Weights of a small transformer language model.
Size: 9 layers, width 768, 12 heads of 64, MLP 4608 tanh GELU, vocabulary 8192, 92.1M parameters.
Training: a variant of Adam for these matrices, 740M tokens.
MLP neurons of a small language model. Each row is named by its layer, matrix (up: input weights; down: output weights) and neuron, and shows model dimensions 416-607. Each number is 128 + 32 x the weight over its row's rms, rounded and kept within 0 to 255. Numbers have three digits each.
Before each neuron's rows, "fires after" lists the tokens most often just before its 100 highest values on Wikipedia text that the model never trained on. A number after a token or word is its count.

fires after: "–" 56, " " 32, "-" 11
L3.up1535:139182020142121129130161165119130106146172094183123110097164099099121100128145143130076163139105124147126104095110148135131074144178117157131126090197152163173097123175175124141126071159145153128157077111140140142134097157157108132147116110179139127111143156162151137072168118093104141107070101151115093135129164093131114098202137081068096153146156115107090152085166148134125109110141124212068118128133113135139164204083131087093113087141124112144146108156121135155082121085156097103163147136191134134191112159090172125146121202110161178160124141140141118064115110139142125119
L3.down1535:078095118176146138067158124118153129127192131140158098108116079123114142064148133131108192137136116086146105140135157141162118155140102169106101095104105000128063123168146149136117094126201152107140104140156190102157133101099130162129112114145132159167131101132187168145098138117069139126183119110152101107112136129182126096154126064135146126130181107149095103141124138140143146121100103152107110138101131172130093078119140155151064134150060128091171147149129140194075099136113087140150148084124106111185136105175142139073119165170147146136133177146171147109152099104055131089

fires after: ")\n" 30, "-" 25, " made" 9, " with" 8, "~" 6, "\n" 4
L3.up272:146086130152118138139135135118161160100142147138159129086163108080161121197217151125045177116112106086121144148082140148097110147154147182123104063140115103145125079125143110066131122136103089176103132082078133102196110146115168117127086124146110137138121089179192108147107123148128140119100102132112127174147176082131088126141117170103095096102147066102138165130097127084137105173182133154124086143116093145124096136116189123105160122146143090170145134125094101115128127134107077131075102118180198132125125097123139031153114112105055148240118105155155146089115101141149095172
L3.down272:138144159128122150133124131088161118116166112147139126090080055137105135120126095078126153140112184164110151093103109077114140135107177120047136182137136125057078081118095134092061090120135082075145102180110129207137149122162100138173117121085085143137159082169112156151120098117158135062063111135128092143143114129151105133049174152119143082164117084186074159113132105119080128079101139110145181144121129165110129125112121087062114125166113125153124098073192117140138133107101135144105152199201112136171102154125063100149146076148092092076146064169141120089112149069170138177

fires after: " L" 27, " R" 20, " E" 14, " D" 8, " M" 4
L3.up1067:147179138173161153143113105029185145127142132142076143150117121097157148149117148101136087175168128181171120161158162085118085113171139082129130190133088110123188113156122181133161156128103138142103087148104118122165050103052086099095129158045120159167123128139147147147183164152116160079056126107170114130105106159076074126115121147085124135126133172155125125121117183136104099132200167183159111132106076158165131166136077140077106108161130085102055138128073143115090116094120159148150117113091104162133120081105135088153130134122157183160078089148102194159125178114138131089
L3.down1067:109129062082168111160139119134062109164121119130164155104116132154097146134061221139129097121130140080090097187109085080166154160116165114198129097105143034155095136112149132085146169162102151152153111183103123143117109074144114077053180056107105123179143144109100066079168111136174157164119079124118137131143090144116124124139127157131120125113168058103122137162134124087110171138120102083159107121158145129144108138109167165151164133135144095095098113159106147122111110117110149114149106162167131158114090160113086115081078101162056149120165137182147145131083114107136108077

fires after: " " 30, " |" 24, "," 9, "4" 5, "2" 4, "7" 4
L3.up637:112111151165139156144112133123166117095115148163120127107103110087116132091171165157089113164161147146084072102178136133100110198213127111199085118134169134071143082084108123149088177129105186153072129134139112124211153128121106118143121130097102065114142140124150140169149112148109235117117170134179083111105161048109125135165086154050115162110121116124050137155157123160149112087101148201099090163083117140123068169169110127071112172104104189208169129081142140074114112131124180144043147103154104111107143149149140078128141144127190126153092135170141131188115107147158129133
L3.down637:142124095165134170121124093121116115113115147144160094092156133142148169070173115198141132109156133117143117188163066130125149187109123102172137074135179060153129147079111146150185153056145138150131141185125144126123173130131114084179132121106099109100183088120154109137118135130108144133182100113130092168094163130079184140139218134131127105146124060147122154126115106087190133122111123137076174101098148106158099122127087104131064190120157117114133076160122145063155137160116172160081127181079077080100094137062114155147175094150095149153141136117134149126170155175139093136

fires after: " " 36, " (" 5, "198" 5, "born" 5, "197" 4
L3.up4453:082121122158176069159121111147168151142077050137117158051163116062115142128132159134120069129196139069108096216138146074113118155213138128080155161130170149178144097141132185118190199118202111113147128131230114190187160132106153129136117143072154130142103108086184138128099146185121129103127140133126183101091107121112103216110078119094107164132170106122127141128111152157085144109130142146135079126139114105137150167157127110037184098148062097094148154126128146189101171212139127147098105142087111148143170125109098127159067089133142102119139119102118190107130064208112119149
L3.down4453:175158096174152145087061055130133147119128106083136137141092170107147120128141064124147076171162163108129137109100159097081146116179178134118156177085077071205159152122155124118158139101149139108156149187152164093127170150134139210139122065092190097222088173092082109137085130179136151158095125199145150077141083228094128152065107162094117198081124133138118062131118093115142168145129131104091109149150120143115128093167166152064179180081123091125163139114083105162101133138176169162119152156073107096123141089147082120124104140147131099077120137135123127116061138176104109148

fires after: "\n" 43, " |\n" 15, ".\n\n" 12, " the" 5
L3.up1315:175175118157140120105153197155135113075084126135140094140128146088156157212125136101117162083128141166048122160134122022113118146173154170139143195086149133156249068157160129117116130171136104142140161191122135164136098085084142119129124141128156126120095121146152111150132124095085088134115103156185099072122096178096111175130121138121130191101184060158151150170144086074115073082162096181156111130192076136084150161098039124141161056118113133056121135118125126146147153164156086166167150103151149120131166114146137074140140117128151116169142105120077119108170109170164080128
L3.down1315:111102128109117128156143165140161098113124095121134084155114133108173082141143163140092159130132127110121099125194097115166166065118173130146092136039129105184189131164172198079125182146069118146118127149127160145074151115126112143118205125131187145158119177113120129151174109099082131179151172177198110103113130159099128138096177119093108171133141149126074088127149120124120109128091158059164142110200109151152162111100180183114083103111157130132065117098162096148106161120165116125102137101097103168177126135192130063084084157144113108160206093141144101133191168166131113152

fires after: " |" 44, "," 18, " " 15, ";" 7, " the" 5
L3.up1056:165143114214159102195229076089128138154112160163071072089154108101148117155138164154113156157143138157102117113132123113112061163205149181138124164252121144131171090134084120145132134145077116148108094127106089141169117101108113163112131100101167102148154152154131135162135082144161181135101133164158188148095087128152095166102064125094031177137089133136104154135143166137104162116117106183176091053060082103150128144092061099123058146139132126150142097165112122132092125134118112148120080125151125132168213110078130150107145166107140103124148129156089106198162055131144071084
L3.down1056:071147126158159103124201081140122124223166121047097099142149113133168129139134144109073118083122148165138136099166085093118157102149110091102033118118141109133177149118127134103067138204122112077132066146200185134102168148088149135072214107054118104141092130139095133089114122124167157123177162100121145123121120142013140117121135057140154161138088095161089107062090132113095065148107149155091199131150168137179123131083117159130095123145059135182175153133188128148145167217166100131117206128180097134100145167078144100131153148169092171138141140120151104144146090116138131111

fires after: " |" 48, ":" 8, ";" 6, "ant" 4
L3.up3355:188145134130113126104132090097089127150133125085156125119159126097131125084080137120128135150090145182115088153083083123114110119114158159065098122133054128112168130127048074119093132142096042117130126140118154171140151163116116123056089119098141176136154155092117102082111133121116053136153143157231124149134145163118119156082113171117157120132077184143127207162116099101147130125187071136155102081120115067169033153061119131126072117158194135099140056117121115122131122097075139171135130129133123154123204095135057141115153080078121136093174134163072097142115142112115153131
L3.down3355:121148160081087142145105167125092152130161143096101097149136107098138129142162130061113117122111115055084121128159169183096170094104071125144157076186168102125159111094151144145131138158158185182118147099149156081090136105102198094163127184141138095079134080160090135083076101083107196181078124143068164171142097053166064113171109153125163078146115131123154111120131163138117122182131182142053164119097129153150166108151095088121141130111164114098095184207097177142122165170156128118121153090148148170111111129114173097164124102189116204200119096125114112086094162125195094100

fires after: " D" 13, " M" 13, " G" 9, " A" 8, " B" 7, "." 7
L3.up2025:141151137147120174109129151120178153041150134120132085166122111115116144245113183117132090144119142129161120122139186115106112119160121076145120150105119115126164075145127126128112159123125095088096069174138127157170113176135130126219087133128116116116149142099131143165161164158106127099119117085178156121082151136132136106160131121116146061180185166110183125107083128085110099168135136156098068147135066063134140152104060096106143092146146157144125136131091122113110083151097179148156058167118153176149129136103164141145119146132117099134132105173069105151107097103145128095
L3.down2025:097114176116151166164111098132087166085162107144083104165115091111078145169045166171136159111106098057087098151156072183065073163092124182156115166088129132078131139158122088156096149139149121142156127146118110086122139131135085107183094131161172118151124194080110136190083156155122116125119144136118105130139103147078131149120143142128101149159143147176158111082143160086123082133086096096097121136097158119130147239054147153093136162038154186139175106196095138102161119074124089150131128094120145141096142112206098145123145146180110187137149127151104089098154099143183101134

fires after: " " 39, " |" 36, ";" 9, "0" 5, " ." 4, "2" 4
L3.up3378:205141098113092142144104106048101160134165106113138104120122112080166142110168096070108167056127131136083100125219095167100065139125173121160133094158093135155155115138176158072118100080104092069179091116146124114134131155155136094114123116141133172130176159126164093113128140139157080101146105107135135149124152144144096100136108187070120104114142121143160157101119090155133106153178171105208075147199088100118132109109103141099099118099148079093079096157080115134127118137178134170089118097116169061133150201120189168148136154098095153155139131096153156137124072135110090077
L3.down3378:132134089097120126081166118123068109132109134114131149170162118150093114114113082035213093109119120112130137114158151176098101131077105129148142147105141141111133146171111168103159102109117130153123117146114123130123105180146157062134051137137126179071109175130121117153124174143164149188178113145126111188139142130109097144148159113160123123172099147190115113129114057115108174169093125111115140196127137122075107108158126154138147167125052102135118143126122133098117139129176117174107128162135126024096108135126158143167153142202092174095146183086133157085144162155150131081

fires after: " |" 25, "0" 12, "ologist" 8, "1" 5
L3.up3655:235105153117116090103133116134089106130134060170176158166118115136120114143142151130070141182083190126148132084142104146140130160118131142138175132180158074131177141144091184118169085073110101150153119146142149164094156126117118086105086105109132169059158089141147135128170175105111133133161112119156122143111110096187091108180112186135118143159153175162149193172168106109106119147166111074143118081132105054133126192113112097101110132122148085089076097152111151106150108064113131105162109113157070159128211139098146079188103120151116128150173177144141126087159117152159096049
L3.down3655:082151163183178119127155173137142097150118127095153129130124134078109165137061128076207158138115092145107143151144123160138122074134121142073145095081098107127115081119163102092077154128130091057059125137147114143131068079140153137112162161064165108157104108134126118104088087127156095110164111128140124123135132157113114136096120086088136112135141106104114066098074111086129148088077109170168164166104119187082152081148112113185109103130101125123180175079173122159128137188126107140157204140074214118167062151156127136049101108121107120087118099095152134134121113088099173120

fires after: " the" 46, " The" 6, "d" 4
L3.up1150:209134126137139091129152127154119140094124127105145126154178125099119152186120156166120143061150102152134179151118060103120088082162110071124127098144127127167166119125172131126125128153080149132127135129112153127097053135138152152080099076143113132109098130117138142097068105126124124145174162109146156114149124172103170196102119206094134122146110109149128085192158160087071098098197151132138113121124123104098161176091115120104116072109137156115124083078124050093113180133153086187127123105154137154117150155137125095083083064101064069136208079151191132175138134127093159126
L3.down1150:081142121103107144159136160154120140131148179137145127127160114165117119154125125127092144062120088116112122065148130118143164112104186089153091142141135033082131153112121212126149145157124170111121142127072167173131081122162035207115150101110147112116092076137130157104165113189138079145142051117125140122124130163117138120096200182117135140130127128095073136137152118097142113112119145120089164116115179161112123117107125143139164104162161159083069094143208162114122120090110147088111058141115052110108164137114151077118142141135073117144142122133084155145189140189135100171

fires after: "–" 22, " " 15, " to" 11, " and" 9, "aged" 6, "\n" 6
L3.up1429:140153127103101150055072115073092189091058082186139126102208111099087164173138146124142148149177121041090142084063158127175094180148149163109100109178144139172109122131137095088129126145101104171210121106151130101125141113091102152103145135166134132103128157163187122080172179076105125159144094103110134091221158099126110134123106139098092126144160082147078126091119111125134111135144160163118077079086090125121137211169118122094174085108128158114050133122133088119123116116148105130118126132096126143183145150120119090085130147136157131147110100198174185118132143134094120135
L3.down1429:149172123126087073146067116121127127133125137109120072100063059148139188135182117138104168102119177146132100049121136098088140079155114162068151140152092122099140171047150069150141132110139099114117111146130210161131148125037120185131159140140135118150164113171119107110132183114136108136128123097120131141127168170142142134149124110133155118101133093153199098217074132180132114093174131076157090150105065138165125173176139119113093135086074127071120111137113114160072101151118137132178120142142148116175112108070122130214065135087152083119191071102112120091148165102082180173

fires after: " " 26, " |" 23, " on" 21, ":" 9, " On" 7
L3.up1378:083100139162118121192119123113112149121114133054156106090199131079167148155115164131083151111105114120109183145161143101162105185106175148119100131137154112190149140203103125198172072118090135172100170138139170105161111144127137097132089129120100082120171180108140099092129156103171129141136123188134091162111180077108136119098144114074073123106188146211161186115088098133130115104110099192153050173126122145087134152105123093098143140156158171131151178124095109147081097115177189140080084093145111142129117138116137167118147112085118160135137109171133165090125083114152128093
L3.down1378:110065105151111095109130106162131136083170113155113132163112131109118161103136127123119178100123150122159129153131121099196214151123129167152097190140192105147150156101117127211169075141122115159033152142156119167122102152102166122131147072130121169145143102137134177108136165160121084109138152158157127141144070222143122089203125134109135079082115102190144168078123134098092076150128126169070087115142155131098133106081076099146110135092168101150087068084119117107119121143147107154088131084149173112160132139028148105120139096137148094081083106111121113107130130136140149118

fires after: " " 43, " |" 36, ";" 5
L3.up1389:166153130123126121194141096095081112208172128165129146127145108093079112183125119157102156116117120143090142168140158133111084173140136163073120155168113129127170106132078113132123088122058091121135115126142079142202147134106157129081062171112133177159155150111138128142174154076073102104120156143166087141146109145138077168070106188067121132132130149135199147136190184102089099089153139093158107092141115127122097131104133126120115072103155099152147127134100120144123160095162157168094115073098079143131153179112131123103138126181154127139140125099048108121116031133156117097
L3.down1389:132088141114100127134163157168135158124172136173128085169145055129068097113136157064163115111120108076174172194123101121114071119128153098168084118106125096128126127074164164083166169161102153133097161146141159105153121153077135059137113202117189105146138187105141175170172099176177216170111154144098137126110086104087128110144139159154114166116104102142065100114108142120095161096115157109099116142093148158120124214216071138071157163162064097206090142143103125118138105172147161155152062119148185115114122133110135121099162088158104159109158137097082129101148112135115118141

fires after: "\n\n" 16, ".\n\n" 15, "===\n\n" 11, " |\n\n" 10, " |\n" 8, "==\n\n" 4
L3.up2654:127203134172151099105116124123174134071178124161160109121141107077134159189162169164158105163175149101155063113150156104160119087128134124120133169088143103099142100188100123148168094093103120061165146175142124143082138091118152139146150091104073133088133148128174127109148156147110072134108088140124126165129097127075128132146168154088120087138192101127137165140069096158089087131101123188071111147137059166140175127138106121117187174094112140073143157171166139142107123173093167101134099152109122132144106105129122082171130070166135202127077126157192184172144113130149169105
L3.down2654:130175097155138052151086158121137153164112143100122072136085149105135096168125064133131081170127168188090099131093164111109171187134173115128081036124139078105108112127130114120092116138109123145111113139085104151110128158146133134090155121119149138124143184160112110155163053171138083135143120186119109082107152181148149115061205101118117087077162109107125143140060123158110184151072162137112157141163121118164087108190101143075142158131098130121149149141165118062131155123166128111169149100125176035203088124148122080132045079132114145129138138125086145089144106142175100157

fires after: " " 45, " |" 42, ";" 7
L3.up3701:184097095121144102198100101120101171145153119120137106152143101084157189115149120097024123082175102171115182167151112067117084147167151166092116086195068096137158131169154176112100133124063143110165128135124089150145132097127104080135093135093126126142148159155137125129117096169103105142109115166152102134140151183192117114082084169085158110153122085085128102154122141129134116093105156111167079113193124150095162142097121129156123068129150128111140112123114087077118143125145131189052157114120142109134137192120109168098128136110083133154110109123125178081124103146153101109
L3.down3701:147120154125117112151196140130164142116117138072139097160163109139109111136123113149195141132082144121125177163098156103100080145126097068110140138133100108121160153075114139166132146159097116157110164136149115170148084085088126124095141114142133170126154116086156165131161092105104183203127134119144151130163101097133135152118136157091121123203085100138101154131130168211120145127087147158089108112161108081135087210150078120097095100150138151137141142145104136079061156137160130125186077149061115142115179123119102206082120139102116086144160151133078104123154128194126149128

fires after: " |" 37, " the" 16, " " 6, "\n" 5, " /" 5
L3.up2272:136218118163123171060198170151113163131103071181124114153115128077140178140121139120139120168105171161134184100109053120071135149152128136134136126156092158136170073166140144113141121119128078117124132167110093185121136111118135146085174093056133107124116144137222121111143149066098066049073051094169184151124171181146150145159125085108087124149077095070130119161103104132130130119054114209133130128147128114096153082083129134197106159109103136101139113120178136143125208125140122115131157145135165107148153111147139121129149088136129165133171119128119092104218100151161124115
L3.down2272:093103126117123173153152097069122114075146132076133145095127164108121124135106159110141136066141099134124091147129144089178123123114129127180075095127127137107176117106109124096086174127141098103166175152114167104158165108162091146100169159181181157156118148114145142122138109158158121176206149104105106120082097113127107137154165129116095162217139155179172127124092147113130116107177133148096139117101152124170141171137157214166113157144176102156172099120098129143149095187145092118163107160117127127126130144166123196111120140150075072145152080105242112164171150175040145094

fires after: " |" 44, " " 41, ";" 12
L3.up3285:085099148116200124208133135097113114144064167093114097124167109085171162122155143140068141073150164103111131150159150119138137106140144064102085105106100094199095112204097160103162131168139124176143124070157135126156115063102143114128147147172083112116184149118107110133115138127109135034043112196150100113124157156117125106081089126075104066124126103146086153169131173181167125096124162162148080116127095161126120101068152137155123137131093171144104119064129086068117145103135150189092122117142152108148095096144140112102136109093072056141148121123146114094120109138192097162
L3.down3285:119144154187121144145062133170203097163118149147158084147118146101143164132137186147066153141128193134095118058139015070142173115135153093094144132105128174193138110166146111161091156115112135169114136121145094156126113146054122142152192117104072147176164142152162118161147127125102092086105148107115081168189142148142105043148107110128132127133131090110132108124110111145103084116066121129124096101178122110083123181075113106169099156096158143120139099089081142068100147101158116143153141075163131107103153110137141098120091100151142085161134145126139082112133112072126153125

fires after: " a" 25, " was" 8, "-" 7, " |" 5, " as" 5, " had" 5
L3.up3615:123154154107147124136140114086106176055149120154097201113128127104109140150124143103085143098149134154113180140096045156135087103159141149133112127170154154143157126138130133088242127124155185101170144172166127110140091164128129096107164136092097124130121168120130117192131119164126132160109090139181198139086147112125105154167031185107111124106143119215107150170121141133156087138107106116054135075169140130107113141111114142141117145113110106118076149124087167101114114151175150114140090109146114129109168167114178092094151142127131132144130081089116167122133131091158051119
L3.down3615:087174092203129145102114128138140058092138168133095010151107163137087135073163150114160160143113178151147098128109092148131154096126076078058134124206122126121122115110138130128162179174199094114116152105133140146094094178160122169115064095125142147150147134162085144126163139102135128092142069123109109186061132162133145150122144121130128152127141138120079120120099078118173131140057132138086056117117141127160170154139089147111125138178084144145067090137159140117089138091130103139133128037177105141141084113112155123099172145158146120153174137110129120133135142148130187143

fires after: " the" 45, "0" 7
L3.up1420:179179084127136175113139094122135107068080173167151152157202140105138132155089133139115116141125138157101150084157116116138142111149153091120127114138096112181223146152111098132125147173132137076125130125117119110119072134145123049099107083096097151175176128173187125123134078104131106111192075144140169100097145161141150142183133149128127160186165089165131146160188105125091080170190114104096165111127111073117156136098119136190158086161081151109072115153117149121110155142165140144132096130180127080167155100130101101111122104127128119119229131113162114164187148176066083083
L3.down1420:136141085104139171136123161157159068112102173105162138100167122116157102187168109156120129136119096169092129108178141176126137095142205172206165190070102149133114158197200145111144061135100091143164122145143193115160144107116105134131202094097117120115117084082146122121153103060093107111078143172131164096164135113111138108094132114162110099142139088081125103162078144077073131113155108138156158157112097194111153087131102132175039166140111128168132095068165114153178121103142115124178146191106121191137159147117139159144132130108115105140139118098137126139147131147116135122

fires after: " |" 48, " " 22, "ity" 4
L3.up3464:123122115115140118178128143172110090139136130131124156072117110065159142113121158111120074155158149117133160105119160131122117138173134130121091171126106082083082055116104120105165182202161126132103111124175150141139088097106137106142104108135134141122124130053204123150106067127121118108097097154108133130094136146105065146107118150101088135132149114085096134139157170134112141170201136124132092111108126166122104072136096147109156179124100181151109102053140128134087160193165154146056076062134099132164136165108138162123108076143128151146086148158121167183142073118127108138
L3.down3464:092151041108100110119077153133147031094091058140146082150159070129068175174036079076141112180153150137085135123137093167079091170106065140095127153062130172093072100127129098175124044137151075067128100153174145145110116168131131144095122169142149144161152151138127129190092102107115073161135147212129181107130196158110088162108117157132145122186104100120139125086083108135159176127096102190177149100078114154110071189156054116145130107126096098109127114135118157166126135147178115150079075101125174141130143129149071067143094088147156183046160155098165122131160127198175105109

fires after: " J" 27, " G" 7, ".S" 6, " D" 4, " E" 4, " R" 4
L3.up446:113170122182138132148147178119154125122139126156055117162139103092099109140121141125146121183156097112146129143116120112092153082204082139178162127115113121132173067124131179120128177121108125125139052123126114224189153145132124198106162102121112162136074143090154100102142188086110059067105095138129156124140170131096119129130118144065153098152117154093159095103115152165056141146154139175118071151108068125102155132126096124117166106126109106104095150121141133106068150157108112153132109111151116176127136103159152100149075142161097165149132090148079167159082171165123097178
L3.down446:121150128122070136089153101138145024118126152221114165171136124116092123151113192158157107128124134058112170121084112133135193170137139114140144189085114060140125099113114116088116142157101100190069127205110136089111136142135147088079159122072113132156174124072162132151164192138176143115095104128152119157094174060146139140154107166097063126215131154128194116073096099153100142106084115149139152146114110125171122177119148102095087189126142175161125148123108140145078137195138147167149115121138167114140131142127115131114080083151099127091195121164135122183160113114171162109

fires after: " of" 42, " the" 32, " \"" 5
L3.up1902:124118118140157165116077155105169118114112189120100053123220115106118179179088172178194128128136131127206136180116134108162112089108176129055139132102146138153154116156110181173154195133107152075083172108147128111152128145091125146146092133150101168121132161089162071085235112097058068102159116127142112076121172107078101104111088193109160134168176148113144158111156095138082096129198135178143128152188078094127112149118102113110143123115160171146108126067131109101135159118171129169142077103096112186134126119086154198124067079121090036178170105123113124080092198105111151095
L3.down1902:105112096172143117095092134134155148163094121151101135070131044119177071157155112154100117104149106149113114115134116106113104123130116144133151181130142109159151099228174122105138113219147126086157061110112093146101103106122126135092182129104099184139085076162132152088159169105125144125140142152142156088144187157136111116058166161173073116136116137045108125183084107146082125086036113092062121156172158117084158140073157129094127166149130125153144104059173093135154076131113129136131081129156160143129161167125157075130171132154171150149141092135145163152147109122144095118

fires after: " " 37, " |" 9, " on" 8, "," 7, " Swing" 5, " November" 4
L3.up4025:095119146221144150106158098134157141130132109124105064164155126055125141085151146138026139210172094132082111064155151134115106144153089124199166054137133114133136039091146081162105166168144117132126101229194143119175142092162161127168125108152095118176147106159193122093098130081143120153172107118154089146166119149102123165150093213059122132176129105110114127164118135133122124096100156126139108120106101091136142204122057114128102108095114156129106173150111138153112145102130157123097174105140108147122122153135102138076130104182114150176107147124149141122155103165106142137
L3.down4025:151139123185108135146148109183147077104144128080073146068181109153099158129213132095155159147132142110150109133138152156075090145144148121199154106132121089119134133132152143091155119117150074158118129117160181121129174119139164075108129174188098128116128118165113125112134132120130175179134101106166142165152136129137147171100122167125085137120156127105102199144109073102106168115067155104132071136125174100143140203169126117107113158121030142098069117140137063140147169138149038093085136161126068174112130130073079134123123123111089154171132093109114146096151119181116155167

fires after: "\n\n" 27, "==" 12, ".\n\n" 12, " (" 6, "\n" 4
L3.up2377:145161137176173137138144143164130137026148149129091152137129117097066129195123153150135162178144153085143149155144130096152094136131153152080119099093163154178172075130106118160169090108089162049096142151151152188077113156091158119122158149124143068138166140130145122184149143096106081188138159162147150102119093128080141121153123163112120119127109086160123098142163146159087095174167150201097111122141176144052095176078075155104188073146129149148125123152141140110112142164131143132117103077103133164157181166149148079127117121092083160177134108141089111135160165119078092128
L3.down2377:105132130134121092161078152143135147125105228069123109150174150122166101124134100141079183176141128107182111153188152099114153164134206126110149115145159149120120141087104096142122070143124141116147138084138138130106111096133144150150120103120169130128140183183113107120099106120077120081149129110074122128140189141135160141096126119155175126150158127108165132098091121152142138171072139095096125116129154101143091129162122152105080148117133145110073114144104135111137142129150121142179117100179140099158161132051079142125047131170123160094094137124099118067200121107113096131

fires after: ")\n" 33, " Preceded" 6, "-" 5, " Succeeded" 5, " V" 5, " He" 4
L3.up155:141116181121143153188152161132123112164158166115104154095108092077102121123205121097133060132115061127080145174138098143105182098186060176108173086144098137117147129129109137135101133110094142125093064179123177124171154167165133142108110139107085128132163142112139114136105084123094180143152117083159105112110186115226126123163103147105074072097150082166111131074092157141066159153124108154117115187119101110167133137091119188104130106129204137168128182101121128153155090148164123135092168154147125172122093115166103103091143135135142127160090154175146136086153113119174111102
L3.down155:148174140128174121126053140154158133149120205087109185136170138190131188032153113125116071183121118165130156152135101115114119120092142137156140147107142049120163149175154144138161137078132108098118129114130192201161127103116150130072184109084065141173117123131097138132132114120153144184133089100081114063188121128136097163128121144166119128150127118139097149141140077118117106183133124122147172189158156095112098195069097133148167119158114160102153108124142088091189128108177157119123107152108103090102118137093089160119041129145079093163159141172081138104106150118127127134

fires after: " " 59, " (" 8, " and" 5, " |" 4, " of" 4
L3.up128:117110127107157161096095122055128114015119135140163167120118127068169140117142159125130153127063154130073099148182037116118113127162208189101100106141133145118119094174131178128108099103079051111173146135157088141108082125125115085166135112167122134067149182140194122159108105137107123156144057143106169148137172096067072127102160174100112106129130094142131142086083101133151131120160162155146083072158146107150106132111149146099058105123169120111103074122116122129108102093181125133099121136135124082178160208118220147108133144119113061195137114125152208129157083190193122093
L3.down128:172134118101152114134163119127142104101132157063152164082166073119118140161121064147137168131137192134157071162130143200072151107134088128121098097205162092084107120081103122124114067095078139140164135105119144129141159146117126126105091157180171107047129123113099094070123157183072172130213147108133079114083182180127140154144123141143184074099114146155194133118124121098172162147101113065178125103124113141151091113218131183152126099103173151141077090186154127121123120115169096135100129116139149096081096141128097117125139088072131185132120086128050101130171094148165111102

fires after: " |" 27, ")" 11, " Ta" 8, " " 4, " on" 4
L3.up2763:107118124146132139153198055088112207132072125141161138135119122085068141142093133087135152180127157126090166144131115171159081161110087097145083129149131104175173078140054152080109157121098168135106126113122111126157105153104144135085100105103119179172137176088159161147163153036077138070117136127137133122183188138114151181090078168108142122110118097108117122147176159148104128145097166075097113089141096155081086129101159135127070181129155131156138088050137094124106149132134166131083135118109127098139181139166187074150148186099131170101120132193173115142194163150071067117
L3.down2763:138105125153082130116072204065164084090145105093186144076102184102095146158141115107130107064126135143166096099118161129083130110142162118081165093131109149211095138159148165178098148104143064099198149115195124146113158120149121140129149111165096098090122126147112153121164118153160149153039120152064105145135101169165155151190128120106147099118116176188165195086108095129140155113154160144142175147150140101181150104245162149064137123112117118091142110157069094125140097159171114100109113140129197105139165095110155164147111159146158150106117130173165097124100074201112170177

fires after: " the" 16, ".\n\n" 12, " in" 10, " |\n\n" 10, "7" 4
L3.up1428:144170137105118094089138137138107115096112099183169123090137117080064128142128100157109085132142141095130108147174157089137087108156132186084074142173123097101125094138096159201149128148112137131125139076133157179087072146198138110121099142094105074157174121126153181150142165082155188127152137061174106151128136110121111113203051131100106113087228082153182101133146124111143122105152116122092125130146068129150104176125082118130148097154075120105103151138127122169092135129127185123148128117159079098130099141155163076125083118130128122138155130168115129113124100141153092145
L3.down1428:153155078109190093111133128129104165120095072126181121121187157124170160162136171105169134152165128168083111130095113160108127145099114181125075137118127087097131167086074105130102120218165121151185127072125076086146113128097148129106147120130164132101122169158144122141104078108159099098053093163104120120195103134149148143143113117142050075155147107163157084072137139137174164145115151116091135113163053088170148130105154093098155098195081107111136150201159146109160116138119127084145121138154156093106105134139123108137126083126095117158115109141146127123132072148182112127

fires after: "–" 29, " " 26, " (" 8, " |\n" 8, "\n" 6, "-" 4
L3.up4504:128199132139157118164152168166162182143094113204186151095186124099144109209121149153134125090123160089153125126124116088201094135188167126115135153136135141202134128165151155055120124167151127062090163145204098121122097108085093162115145181115137113106112164151208194127201088148116130188154126175142148127201153114092107148157121138123114153115154094114106172135196175162154128086126087208131168042133080161089121187141105131086118102182129133130085119111156118111109139169129124127168089128072109137173134106084182116154117119083107067162107139108146154092113127177149121131
L3.down4504:136165110101146142082159123123155155112170112126108121145135131106095086088096128138122130137079153137107088075126142113116129170166164115102144181100126113092056132113128167128126083146126127094224082162178172152129111141079136184126130143157146184174127229116171125125109150132077159164218129026136075137098117155123167106100148174112155156141148123130149117113108134098155106098062096032128086150198150085183087148120152136071113118112128109169128111120127113095059114103126104140180191098093091085178136116166100147115134123114156098144180121129127097066182102144091128160

fires after: " " 34, " |" 17, " the" 14, ";" 6
L3.up4011:144166110112193117160154146141103105100139133101136152133174113067141122172107145139119108172053140134115123129110115085235136135138175106111066102156124097121119081099104115133195125143150146145099109103122130141176110105121116084134123129151108145158173172108165128111180131120162128127173103138125108154125144077090152075136139114085078073182156119103104140110115104160160127145146109115134148090131148105127106174120131146109155083168146198121125109112108114140104153088143142122134135073157101118185130132095131095064140093128097100100125166104118139179158061104120134171
L3.down4011:125174127132126117151132100103105096124173150133251185146093175141117164161092101124151168125099150157107139078091106152163154163162163112083117082101127143111084124121125110142144129129127049184057088137125141149119138131143149105089144137094148087112139153147139161116139144080122209106117096117128090177147139096125071105151091082109139123097123142118216132116107141079133102141135119105199153107138123108084100110134130175190129131160121110142162108153132171099099102135138091136166074133083208131126107207133136068119111114077203168050137120139073092161139102120141163146